MLP neurons of a small language model. Each row is named by its layer, matrix (up: input weights) and neuron, and shows model dimensions 357-452. Each number is 128 + 24 x the weight over its row's rms, rounded and kept within 0 to 255.
A block is one neuron, or neurons of one layer that tend to fire together. Before each block is what it responds to, as a language model described it from the Wikipedia text at the highest values.

Responds to: Digits in census and election figures, such as decimal parts, percentages, vote counts and populations, e.g. 32.8%, 3.66, 9,968; rarely " in the" after place names.
L3.up760 [ 99 112 171 125 126 113 146 118 156  96 135 150 123 142  97 147 136 111 144 137 158 113 122 148 169 133 140 115 145 109 143 121 118 141  93  79  78 127 121  98 137 143  97 172 126 103 110 182  84 139 119 110 154  95 120 182 111 147 161 123 150 134 153 167 150 111  83 156  88 123 140 156 131 103 121  76 118  99 123 130 118 121 126  76 118  95 133 179 184 164 133 125 129 113 101 104]

Responds to: The second word-piece of a word split after a one- or two-letter start, often S or s, e.g. S·pl·inter, s·uff·iciency, S·w·iss, ind·ef·initely.
L6.up104 [ 97 116  81 104 121 122 144 147  94 107 134 104 104 159 132 109 140 143 101 164 104 145 125 133 153  98 155  58 106 135 145 206 112 151 123 144 133 122 148 101 131  77 160 124 101  96 144 117 162 145 153 151 128 114 157 109  90 178 100 125 114 133 149 151 143 177  99 115 142  98 149 145 149 117 126 130 110 174 129 174 117 194 147 128 138 164 130 100 128 142 172 124 146 124 113  77]
L6.up194 [146 110  99 147 123 138  96 106 156 154 172 117 120 167 160 158 145 147 119 165 171 122 122 152 145 107 140 137 170 152 141  68 104 144  93 149 126 146 134 113 158 121 133 151 134 174 116 141 135 112 139 105 174 157 163 146 153 129  98 159 163 125 123 158  66 117 123 115 139 121 118 105 127 145 117 129 124 149 122  79 119 117 125 144 130 118 122 159 166 121 108 125 157 124 161 149]
L6.up740 [124 177 104 128 135 107 130 100 131 148 138 116 110 130 101  93 119 116 136 145 129 128 155 123 140  73 160 151 109  99 145 133 133 119 162 134 165 123 104 111 106 133 170 161 123 149 174 116  98 159 130 146  91 153 119 144 128 115 109 155 140 124 143 189 119 127 156 134 130  91 152 128 164 136  99 132 158 136 103  80 192 113 163 166 112 126 111 155 142  94 160 107 140  97 135 159]
L6.up844 [118 117 157 151  71 154  99 136 112 135 159 128 155 118 139 112 104 116 116 154 153  51 173 110 115 136 114 101 105 134 117 144 165 104 104 107 104 149 109  95 111 139  80 113 147 142 128 140 134 151 151 177  82 132 120 104 171 151 146 120  96  97 122 108 111  86 125 141 131 163 136 109 106 146 143 134 101 149 112 109 115  98 142 149 132 126 118 122 139 111 112 108 149 156 156 129]

Responds to: Separators and line breaks inside Wikipedia infoboxes, tables and stat lists, such as pipes between cells, newlines between fields, and semicolons.
L3.up776 [141 136 121 145 137 148 126 124 110 150 109 119 105  94 112 125 112 159 102 103 119 119 140 143 136 112 135 113 173 185 152 159 146 118 106 131 116 132 102 111 146 118 121 152  93 107  90 139 116 144  93 146 137 100 123 162 174 142 134 138 162 128 106 112 127 118  65 156 135 143 134 116 139 163 170 121 107 103 141  93 134 122 109 134 199  59 118 139 144 142 159 159 124 132 157 113]

Responds to: Short prepositions and connectors, mostly "in", that link words inside fixed names and titles, e.g. The Woman in Black, Laughter in Paradise, amount in controversy.
L4.up622 [117 104 115 159 144 128 109 165 138  87 161 124 116 145 126 123 108 117 113  89 123 122 129 129 154 142 128 122 135 146 153  77 151 121 124 118 134 106 140 116 156 141 135 130 176 118 136 121 138 151 169  92  90 109 114 110 130 132 119 136  83 135 108 129 136 136 128 148 106  77 135 179 115 142 157 151 133 151 108 165  99 118 180 105 152  94  85 101 111 120 119 154 143 169 143 132]
L4.up1124 [112 115 149 111 133 135 104 122 132 118 164 105 127  92 127 123 153 133  78 122 137 154 105 135 159 153  60 157 148 119 143 139 132 121 129 109 137 151 159 113 156 143 134 138 145  89 143 135 115 131 141 127 117  95 160  88 132 123 137 140 133 148 126 149 134 165 147 137 135 135 103 103 175 155 167 129 122 133 128 144 127 117 162 130 122 137  69 123 140 130 104  96 131 113 106 142]
L4.up1213 [158 124 146 100 148 132 100 125 114 112 109 160 133 149 109 144 136 100  94 140 144 169 100 105  91 166 132 117 118 160 178 155 166 103 136 126 167 154 124 125 122  87 132 102 123 142 141 148  86 118 125 127 156 141 117  85 139 170 140 142  80 162 131 153 120 122 121 132 110 141 164  97 156 159 117 142 132 164 186 151 129 160 126 154 120  89  86 141 137 153 103  66 131 171 120 153]
L4.up1412 [ 76  83 117 159 149 130 116 119 135 141 159  97 100 126 147  97 131 147 115 120 161 107 144 136 144 194 151 116 144 122  90 121 142 108 125 122 169 105 143 121 156 161 170 184 168 174  90 170  94 127 151 116 159 135 116 119 131 107  98 139 136 149 129 134 139  78 136 138  86 144  95 103 123 144 151 127 154  91 111  87 123 163 161 127 140 121 167 188 138 115 137 104 115 118 118 108]

Responds to: Short second or middle pieces of a split word, often after a capital-letter start, e.g. St-and-ings, st-ap-le, Le-o, gl-am.
L6.up902 [126 146  74  75  98  98 135 130 154 150 167  96 131 136 151 161 149 107 118  83 113 121 110 151 109 151 139 144 127 157 126 113 127 156 101 171 118 130 101 109  77 119 143 141 118 100 153 123  67  94 126 164 103 120 128 124 135 138 160 135 143 102 168 127 139 178 135 119 166  83 121 125 145 136 135 138 161 105 126 128 121 133  98 146 117 154 118 104 107 112 158 128 110 139 104 165]
L6.up1014 [147 186 100 126  79 117 150 166 136 135 103 116 127 128 147  85 168  99 112 137 148 119 131 136 137 115 118 126 148 119 157 114 166  87 140 143 112 108 119 109 111 129  91 144 127 124 158  94 159 127 137 119 161 140 145 146 152 203 169 105 160 115 103 110 108  92 116 119 156 126 168 128 128 171 143  84 134 136 146  92 139 136 110 146 125 120 149 128 174 144 133 118 137 155 142 149]
L6.up1079 [147 125 126 130 111 166 133  98 114 126 131  97 197 124 145 117  76 132 154 105 120  91 134 122 122 109 118 121 147 132 119  66 111 142 124 115  87 103 133 150 118  99 157 111 119 138 140 109 123 130 105 169  98  98  90 113 143 126 145 135 156 101 138 136 138 177 164 113 127 139 167 113 147 136 123 124 131  95 109 115 105 161 131 113 127 116 138 164 144 111 108 139  63 158  72 153]
L6.up1383 [148 155 129 119 117 163 120  91 108 122 107 132 151 112 111  98 146 132 122 104 143 119 147 122 152 118 152 149 134  75 136 108 139 132 161 114 164  89  97 112 103  93 137 149 129 110  99  93 184 122 109 127 105 116 136 125 148 111 116 150 122  69 110 180 153 135 108 121  99 156 153 134 128 148 118 145 123 132 127 102 151 143 150  92 133 163  95 104 101 141 135 133 156 122 104 136]

Responds to: Word-piece tokens right after a capital S or K that begins a proper noun, as in S-amp-ark, S-ieg-fried, K-ent, S-eville.
L4.up674 [ 90 111  93 141 102 130  92 165 157 167 143 121  94 131 127 170 165  82  85  96 153 101 168 136 101 118 158  99 138 134 143 109 119 187 140 122 141 152 148 141 144  88  99 140 158 117 148 158 141 130 129 129 149 153 158  93 132 112 109 127 138 126 101 124 129 111 138 198 114  99 175  94 165 122 125 119 101 157 121 150 165 114  89 165 139 130 140 113 147 120 131 142  99 141 190 133]
L4.up925 [126 104 144 111 116  93 146 129 110 123 158 118 101 133 149 127 108 124 126 159 113 129 110 139 138 105 152  75 125 105 163 167 101 129 159 135  84 113 155 115 136 119 123 114 106 128 152  92 114 125  94 154 161 154 147 141  49 132 131  87 121 115 124 101 112 124  66 162 145 124 118 144 196 124 132 110 119  97 161 110 110  59 163 135 175 157 103 153 126 178  95 107 167 137  87 161]
L4.up1436 [ 81 118  93 115 113 124 126 127 173 133 107 126 112  95 155 110 135 110 146 129 125 127 122  61 101  99 104 154 117 131 140 129 132 132 115 128 131 121 128 108 124  99 146 149  92 137 114 131 138 143 185 105 143 115 129  99 136 106 120 110 118 101 142 135 156 163 131 135 125 112 141 110 133 161 167 111 129 159 102 130 146  99 146 137 145 103 121 149 108 139  95 165 108 153 127 131]
L4.up1516 [123 148 143 115 142 137 137 181 159 119 141 138  88 147 151 177 119 123 164 157 116  93 111 130 174  77 149 151 140 115 161 125  86 133 129  73 143 133 141 109 176 142 121 149  98 155 129 107 108 121 132 135 125 127 107 127 112 134 170 136 154 130  99 144 140 104  76 164 177 128  96 160 158 136 130 129 124 118 104 130 112 100 143 171 162 142 125 118 136 169 169 153 160 121 118 128]

Responds to: Digit tokens continuing a number after a decimal point, thousands comma or dash, as in $4.7 billion, $26,394, 2012–2018, plus some word pieces like as in Asia and aside.
L4.up33 [118  99 152 122 134 118 147 115 134  59 113 143 126 135 136  98 168 134 136 115 139 141 136 137 145 166 123 104 147 143  92 190 141 195 131  82 108 128 120 149 135 120 128 176 144 146 129  95 118 127 168 119 126  94 126 175  90 126 112 140 172 183 132 174 110 106 129 117 137 170 134 126  99 145  88 167 106 127 119 143 106 104 148 172 115 160 123 117  84 114 159 124 108 145 152 117]
L4.up920 [140 151 148  92 134 127 138 180 166 123 124 153 165 101 134 141 146 134 148 123 145 112 171 189 118 153 167 107 146 139 102 181 119 125 115  97 142 158 129 130 134 132 104 180 100 122 140 138 170 145 120 150 111  81 126 163 118 128 117 122 111 157 103 129 118 131 160 155 109  88 139 142 128 123 117 135 114 129 165 148 118 146 112 144 121 121 103 113  92 162 135 104 118 178 101 130]
L4.up1053 [133 107 117 103 120 111 131 129  95 140 158 126 126 191 153  65  81 154  80 145 120 106 129 142 201 165  98 143 156 107  91 129  95 147 138 125 155 118 123 148  93 124 163 121 172 142 167 130 101 105 109 113 116 187 108 124 141 135  84 144 155 100 146 110 122 147 100 145  76 115 134 137 160 138 106 172 167 107 120 112 108 128 137  92 143 116 143 136 130  91 103 139 128 135 124 135]
L4.up1464 [105 145  64 133  99  99 183 129  87 111 162 131 136 135 101  76 130 129 144  85 131 146 128 105 138 130 135 105 165 173 113  99  85 165 123 158 133 137 104 139 144  95 133 142 132 157 114 163 136 135 158  84 135 147 162 136 143 170  81 162 128 117 165  97 170 166  94 118 122 112 102 164 105 134 161 145 156 115 117 132  90 160 157 121 153 136 173 146  98 149 155  91  84 137 137 158]

Responds to: Connecting words in descriptions of routes, rivers and travel, mainly "to" after a direction or place (north to Morrisville, south to north), also "flows", "or", "and then".
L3.up192 [128 145 150 158 173  71 132 135 110 105 114  94 139 144 153 100 139 224 101 158 144 167 154  98 110 138 137 135  92 110 104 146 147 130 155 129 111 153 102  67 124 139 158 138 110 138 156 132  77 110 133 126  82 133 124 139  97 111 156  86 145 140 111 148 121 131 159 134 132 139 127 105 132 132 159 100  84 136  75 145 177  86 130 114 149 110 167 128 133 133 143 146 146 159 147  84]

Responds to: En dashes and similar separators inside year ranges in tables and lists, such as 2012–13, 2004–2005, 1940–2018, plus other structural punctuation in tables and infobox lists.
L4.up369 [124  74 119 129 132 105 134 137 129 135 140 169 130 127 109 147 115 160 124  82 119  90 175  99 102  93 173 147 124 147 147 102 131 161  98 131 124 162 111 129 144  87 158  87 149 167 115 139 160 115 163 130 132 157 124 119 155 129  94 106 117 107  75 103 179 148 140 128  74 110 166 100 160 149 140 125 122 180 125 121 198 110 142 133 120 154 140 163  96 153 117 131  97 137 173 111]
L4.up479 [104  90 128 139 156 159 147 105 112 108 128  83 147 135 155 103  99 137 130 107 141  85 118 142 149  94 157 128 156 183 125 109 149 124 146  86 140 124 131  84 197 106 144 133  84 111 105  76 107 110 132 124 168 167 129 123 130 111 106 108 154 123  88 150 132 152 160 140 146 143 135 115 154 119 146  96 134 147 139 138  85 154 122 145 174 128 135 158 145  99 163 138 119  79 112 106]
L4.up534 [160 129 128 126 129 137 159 134 141 128 133 117 148 163 119 147 129 122  82 153 132 141 112 107 165  97 146 152 106 142 145 144 134 100 128 119  83  94 178 114 172 122 123 133 132 123 125 106  96 105 104  67 120 127 112 132 158 108 131 142 147 118 102 110 138 126 112 158  87 136 110 126 107 167 111  78 138 155 138  87 138 159 145 110 134  85  93 114 135 161 143 116 142 148 120 155]
L4.up1129 [114 153 127 109 121 122 102 101 145 135 138 125 122 102 145 116  60 117 118 116 131 120 144 141 138 151 151 124 114 154 151 136 143 114 103 170 129 117 134 107 125  95 125 134 111 106 130 144 116 129  99 148 126 119  77 137 156 148 127 126 106 111 140 130 126  86 115 120 155 107 141 162 154 110 110 138 142 153 144 143 141  71 119 133 135 118 117 121 140 157 171 116 139 152 106 113]

Responds to: Words placing buildings, streets and railways in space, such as Street, junction, on the, east, -storey, railway.
L6.up360 [134 133 101 160 144 110 136 150 141 122 136 148 158 141 109 111 119 157 106 119 138 142 134 161 139 132 158 129 151 170 158 171 150 149 116  76 107 157  56  95 120 168 108 128 122 147 141 108 126 143 152 132 146 143 148 104 114 117 106 113 132 140 151 100 112 157 126 140 134  84 125 135 160 126  77 130 102 150 149 101 133 119 126 192  95 108 176 116  98 117 138  89 104 157 137 107]
L6.up937 [118  90 182 129 188 118 131 152 154 109  82 131 130  97 135 106 105 152 115 120  89 129 145 161 116 138  89 143 132 110 122 138 128 119 148 103 134 133  99 151 131 132 143 129 126 163 137 131 105 110 151 104  97 140 128 131 138  96 177 106 119 116  91 124 103 121 141 100 146 137 140 116 130 102  97 113  54 145 126 115 166 104 121 145 110 162 136 130 153  86 112 131 167 187 136 113]
L6.up1193 [137 115 126 117 160 164 138 134 142 157 108 169 100 133 130 140 126 142 100 157 148  97 118 104 155 165 125 124 162 143 150 174  84 128 158 134  95 116  95 133 147 167 116  87 168 188 157 113 184 141 134 111 111 143 111 128 132 124 140 100 119 129 139 126 117 123 144 153 148 107 110 148 137 124  84 124  77 134 185 132 138  95 157 159  96 112 112  91 186 146  99 131 107  85 120 122]
L6.up1512 [123 117 175 116 140 136 164 127 117 120 126 129 117 133 115 130 118 168 103 127 171 159 153 144  92 154 116 179 129 127 137 214 142 123 140 108 120 176  55 118 135 159 136 120 133 154 155 157 163 102  86  99 105  99 131 111 133 143 130 138 131 119 104 119  89 137 146 161 129 105 108  97 151 157 109 104 110 145 110 148 111 131 143 149 125 132 126 122 126 111 110 128 104 137 150  92]

Responds to: Start and cells of a table's header row in Wikipedia markdown, such as the newline before it, | Title, | No., | Party, | Date.
L6.up139 [136 172 125 126 128 131  89 124 143 126 140 148 140 110 141  81 103 152  98  93 163 126 180  96 170 114 113 172  89 154 134 142 124 120 124 150 147 138 192 150 137 120 175 166 129 116 114 119 117 165 158 155 110 106 147 143 150 142  94 103 118 152 153 125 112 170 142 129 141 145 123  95 143 170 144  95 130 110 181 132 124 102 151 128 172 112  81 110  74  79 113 113 147 117  89 108]
L6.up779 [150 137 148 114 121 147 145 136 133 137 118 132  93 163 149 146  89 123 112 115 131 131 124 141 133 146 194 152 120 157 100 146 163 176 114 177 114 170 135 128 124 128 181 128 166 162 153 127 131 165  91 129 137  90  62 136 108  84 150 144  99 119 151 135 155  82 125 144 130 146 146 154 118 166 157 171 126 105 136  98  88 111 145 122 104 133 120 144 149 106 100 136 170 114  89 136]
L6.up1181 [ 92 108 113 109 146 151 150 100 150 130  90 128 143 157 116 122  79 110 146  99 126 113 123 116 156 128 127 125  97 145 104 109 155 144  96 168 133 148 123 111 154 106 124 163 138 117 202 135 149 173  76 121 126 110 169 161 153 141 150 121 110 116 114 155 133 127 151 101 140 132 142 144 134 135 152 133 147 112 116 117 143 102 168  93  81  86 139 177 125 154 117 124 139 109 121 133]
L6.up1202 [135 144  92 104  77 132 127 125 160  99 122 123 132 165 151 114  93 127 120 155 127 146 143 103 114 111 160 150 110 114 129 150 144 110 146 157 108 129 132 134 152 127 178 110 168 123 137 140 119 107  74 155 139  73 138 120 150 126 109 148 111 123 124 143 116 206 153  78 124 130 175 134 173 119 175 126 106 114 147  96 102 102 148  97 171 120 158 124 111 109 122 111 145 153 106 150]

Responds to: Pipe or semicolon separators within the header row of Wikipedia tables, e.g. after Candidate | Votes, Away team |, Average |.
L3.up866 [145 120 109 150 155 139 129 138 153 126 110 135 125 160 153 111  93 121 146 129 125 164 115 144 159 149 121 110 123 165 113 124 148 130 115 147 131 127 145 125 148  97 126 159 124 128 140 142 118 162 132 105 140  93  71 191 102 118 141 116  91 142 175 133 134 134  91 137 146 121 160 139 115 151 150 152 129  90 121 111 126  94 148 136 127 119 136 112 161 105 129 126 193 135 113 110]

Responds to: Word-internal piece that follows a short capitalized first fragment such as St, Est, Con or D, mostly in names, titles and table or list entries, e.g. Est-eb-an, St-ops, Con-ak-ry.
L4.up94 [ 92 110 116 111 163 154 105 114 132 157 163 119 124 151 131  96 163 115 189 131 126 151 149 158 147 128 110 101 123 111  93  95 120 163  96  74 105  98 107 135 157  80 137 147 112 135 126 112 120 142 132  73 143 124 114  86 100 122 123 163 128 110  77 101  97 150 119 161 127 135 166  92 155 112 113 130  85 125 157 105 146  91 169 116 128 121 168 113 162 139 126 114 115 123 128 152]
L4.up408 [125 140 126 121 152 124  81  87 136 127  92 101 120 127 132 137 102 153 116 165 139 117 111 130 159 102 111 151 156 144 193 167 116 159 146  94 133 112 138 120 113 112 134 140 156 102  98 133 117 148 137 126 110 119  67  78 147 128 159 114 101 141 110 127 136 108 126 161 103 123 100 106 127 114 135 157 115 111 173 155 159 134 134 130 118 165 123 176 167 171 154 119 124 130 162 163]
L4.up717 [142 172  84 124 131 107 123  81  93 121 136 117 144 152 133 142 157 162 140 130 141 156 136 140 133 102  97  91 134 118 122 152 147 120 141  61 122 130 108 147 121 138 115 126 142  97 134  69  89 169 134 160 107 136  96  72  89  94 154  90 115 147 105 159 154 142 103  85 108 127 103  96 132 136 123 103 127 132 149 175 148 162 129 158 156 103 159 143 136 131 158 101  97 104  86 133]
L4.up1117 [141 152 108 119  97 144 124 108 123 120  98 140 126 160 133 131 111 145 101 110  97 118 127 149  82 167 126  72 172 166 104 158 106 130  91 138 120  96 104 142 120 117 138 133  88  85 120 113 124 121 140 119 126 118 144 141 103 116 131 158 109 143 141 127 144 129 142 137 118 137  94 131 134 127 170 109 125 118 126 128 145 155 125 153 134 138 108 114 147 114 133 110 136 171 108 142]

Responds to: Short vowel-heavy pieces inside split-up words, mostly foreign names and places after a capital letter, such as Shu Q-i, S-a-ipan, W-u-han.
L3.up1074 [110 119 117 132 114 140 154 141 127 185 156 105 119 127 201 107 127 127 120 132 138 139 102 130 133 121 105 125 114 140 175 129 141 112 120 145 167 146 119 152 139  99  75 148 152 150 130 126 102 139 159 121 115 129  85 132 132 146 117 147 112  78 122 104 108 123 126 133 120 111 122  94 140 122 118 120 141 107 144 126 133 101 153 133 118  88 118 108 127 138  86 124 121 113 135 198]

Responds to: The preposition "in" or "of" after a place noun, just before a place name, as in "the city of", "Duchy of", "men in".
L3.up1104 [ 94 126  98 163 137 130 121 127 144  78 106 109 126 111 167 121 153 102 165 114 125 135 115 110  70 134  71  77 144 124  98 122 162 128 150 127 183 171 106 111 120 109 125 159 157 115 104 186 145 142 121 186 116 126 177 155 135 139 115 142 143 135 137 117 162 114  99 170 133 146 143 145 118 151 102 146 163 118 167 143 144 144 141 121 168 157 112 124 135 124 129 143 160 129 110 114]

Responds to: Short word-internal pieces following a word's opening fragment, in multi-token words like rec-ount-ed, var-iet-ies, c-amer-as, micro-bi-ologist.
L3.up582 [142 149 139  82 119 135 102 106 111 133 141  84 147 144 143 139 169 155 118 132 103  92 191 135 112  96 158 140 114 124 100 109 124 123 130 137 121 153 136 103 160 121 145 115 149 125 154  98 106 145 131 149 121 124 117 106 176 112 141  97 138 115 122 130 105 141 126 114 123 126 181 156 150 101  92 112 142 118 152 126 179 119 126 115  73  90 154 109 142 105 110 128 151  85 137 142]

Responds to: The digit group after a decimal point or thousands comma in statistics, votes and tables (96.1, 48,996), plus later fragments of split proper names (Ketchum, Aykroyd).
L6.up129 [127 130 127 154 171 124 173 132 145 149 126 132 118 138 137 111 147  93 158 134 144 159 128  92  96  80 155 145 164 132 103 134 119 115 155 152  96 131 125 142 184 120 132 135 156 131 101 104 123 155 153 132 136  95 137  91  94 113 150 132 138  93 143 148 134 151 129  78 103 113 146 142 102 136 164 113 141 139 152 149 130 132 103 115 158 126  75 140 140 135 106 132 112 118 140 120]
L6.up146 [133 150  99 146 130 119 111 131 138  79 112 143  69 101 166  88 133  77 133  81 173 122 149 114 122 127 154 104 177 138 130 122 152 128  78 150 136 130 128 135 171  92 115 151 130 104 106 107 152 117 125 107 168 138 123 125 151 138 124 116 121 124 120 117 106 108 114 105 187  97 112 123 145 125 127 130 188 138 122 141 115 126 130 127 106  97 119 120 107 146 161 133 158 159 153 150]
L6.up234 [108  97 170 129  87 135 123 115 176 111 102 145 152 105 122 141 177 132 111  97 171 132 167 132 115 128 151 128 125  88 134 132 136  94  94 156  78 162 111 136 158 134 123 144 145 125 135 161 124 133  85 197 109 161 191 148 119 126 131 175 136 102  99 141 146 104 124 139 119 135 120 140  89 146 100 156 108  97 129 148 127 124 153  99 157 111  97 103 145 158 172 145 112 180 147 157]
L6.up347 [121  78  75 120 109 134 162  91  65 107 138 155 138  89 109 133 111 136 155 149 144 102 135 110 107 147 162 135  77 131 134 132 140 124 148 130 175 128 103  88 109 114 137 141 138 126 129 146 134 137 101 104 145  94 124 117  87 118 155 137 154  95  96  99 107 152 117 114 140 128 146 152 178 131 105 140 118 134 124 165 118 179 115 134 128 151 132 142 122 147 144 159  89  71 176 141]

Responds to: The word "in" as a separate preposition or word piece, mostly mid-sentence after a noun or adjective: fully in support, in spring, in rubble masonry.
L6.up433 [136 129 128  93  68 142  88 151  92 154 113 121 150 126 123 128 120 108 142 114  81 152 132 131 113  96 100  82 159 115 144 143 114 139  99 156 122 161 114 138 101 126  95 149 111 139 148 141 116 166 125 110 147 184 198 164 183 126 107 161 108 147  93 101 172 106  87 124 124 130 143 120 185 107 140 106  99 129 133 150 119 127 149 114 138 140 144 140 173 153 126 115 117 127  85 155]
L6.up683 [ 99 151 120 128 152 144 110 156  84 123 107 114 153 138 124 115 132 128  97 109 135 117 112 163 113 150 109 125 145 143 144 154 176 162 162 125 111 106 138 152 145 164 115 147 154 129 134 169  91 147 119 137 139 146 164 130 140 134 108  99 128 141  99 126 140 111 146  94 180 136 148 112 115 144 132 136 107 165 110 160  97 102 139  95 125 128 101 161  85 136 154 125 138 148 141  89]
L6.up759 [144  92 127  63  95 127 146 181 156 120 117 119 137 109 154 172 146 115 114 136 107  98 150 126  87 138 105 112 128 110 159 156 120 120 141 109 172  96 102 148 124 112 145 143 154 143 104 139 106 138 109 174 132 128 157 105 162 146 118 140 156 132 115  98 159 132 116 124  74 147 141 150 166 131 117 125 116 149  97 123 109 118 135 161 171 133  59  92 101 139 121 128  93 115 116 186]
L6.up1174 [114 135 123 111 146 108  75 132 107 109 137 119 124  86 165 190 132 155 133 139 154 150 102 131  91 159 119 125 117 148  87  98 134  86 142 125 123 117 111 121 128 148 127 151 143 112 121 127 153 154 139 119 155 106 122 125 110 129  95 167  86 170 120 126 143 105 128  78 112 121 158 126 117 125 157 162 113 143 194 111 127 159 132 144 151 107 123 147 159 153  94 150  98 124 139 160]

Responds to: Dashes, "to", "and" or the first digit linking two numbers, mostly years in date ranges, as in 2005–2007, 2010 to 2019, 18 to 24.
L6.up22 [164 140 167 152  80 117 164 124 148 119 115 147 191 101 138  83 117 173 104 136 147 145  96 144 164 156 165 109 113 114  63 112 127 126 138 146 150 132  89 132 149 159 127 136 124 138 161 156 146 126 139 119 100 155 126 150 142 122 171 104 158 120 124 192 115 142 106 132 123  75 127 137 158  81 171 126 132 123 104  99 122 157 146 152 102 159 160  98 148 195 131 152 144 124 152 120]
L6.up148 [139 155 161 127 197 124 134 136 153  75  88 114 124 113 124 166 102 159  94 120 109 122 147 133 120 122 127 120 112 131 190 102 108 132 103 103  69 105 119 110 132 128 144 122 127 133 117 117 129 162  93  84 119 165 101 114  65 153 169 102 121 146 132 144 133 117 116  95 122  86 116 131 179 179 134 105 132 105 150 156 156 184 136 157 127 138 137 134 141 140 122 103 122 183  82 153]
L6.up749 [168 111 127  94  86 128 133 141 125 140  85 148 114 127  93 125 113 171  92 122 137 113  91 108  97 112 126 127 116  73 137 105 167 132 118 104 122 111 163 138 188 149 138 130 147 103 136 107 122  87  97 114 120 150 128 108 162 130 136 142 149 122 152 159 171  81 141 118  90 153 101 161 136 105  93 126 142 135 129 124 143 115 117 121 138 143 128  93 115  87 149 147 144 180  87 166]
L6.up763 [103 151 119 140 124 132  66 139 114 109 158 152 166  85 125 121  84 140 115 177 138 114 138 100 144 126 162 118 107 134 119 102 110 140 119 120 113  64 132 120 128 114 111 141 130 132 101 144 118  94 122 120  96 169 109 113 135  85 171 118 166  93 173 119 132 134 120 136 130  92 125  89 171 103 132 108 123 129  70 142 123 140 140 118 133 108 140 148 116 110 118 144 157 162 150 125]

Responds to: Direction, route and position words in place or road descriptions, such as south, west, toward, from, km, route, intersection, edge.
L4.up44 [134 156 153 131 143 115 137 142  82 132 108 150 146 174 133 117 140 106 150  99 149 120 152 146 141 113 112 161 176 125 152 113 121 161 127 112 128 162 142 137 167 158 136 115  98 119 149 146 119  84 118 114 117  96 172 152 126 147 159 154 110 109 157 119 151 143 122 113 166 134 131  72 129 126 117  77 115 134 117 101 160 117 166 125  90 109 154  85 130 104 105 147 120 151 102 103]
L4.up503 [114 147 103 135 104 104 161 148 137  92 117 143 132 148 136 173 177 143 134 132 136 118 129 125 140 128 124 132 130 123 151 146 102 138 120 101 110 103  91  92 116  93 131 143 149 144 146 146 105 154  86 133  95 142 131 147 119 123 142 107  96 131 152 160 143 131 135 158 123 120 116 102 133 124 123  63 142 133 124 136  81 159 141 116 114 112 138 111 147 122 103 110 100 174 145 103]
L4.up981 [ 76 143 101 145 136 118 100 134 118  92 166 112  79  94 129 112 109 114 113 107 150  87 137  91 142  99  90 118 175 119 113 122 152 140 151 149 132 159 131 141 132 123 114 139 151 123 129 107 110 110 159  99 130 105 137 119 163 159 123 123  89 154 167 122 136 122 142  87 127 106 136  95 141 153 126 128 105 162 153 124 126 136 138 136  94 143 104 133 161  97 170 180 143 172  87 157]
L4.up1461 [139  99 166 111 130 128 143 164 128 114 124 125 139 122 129 122 108 147 156 122 115 121 184 112 156 125 124 128 142 107 119 108 144 120 106 142 115 151  91 126 144  94 137 122 105 133 111 143 102 114 141 112  71 116 188 105 115 100 138 112  98 124 147 106  96 140 107 132 148 141 115 140 116 115 105 110 106 152 124 139 123 112 141 142 141 112 156 118 114 147 165  70  88 137 171 136]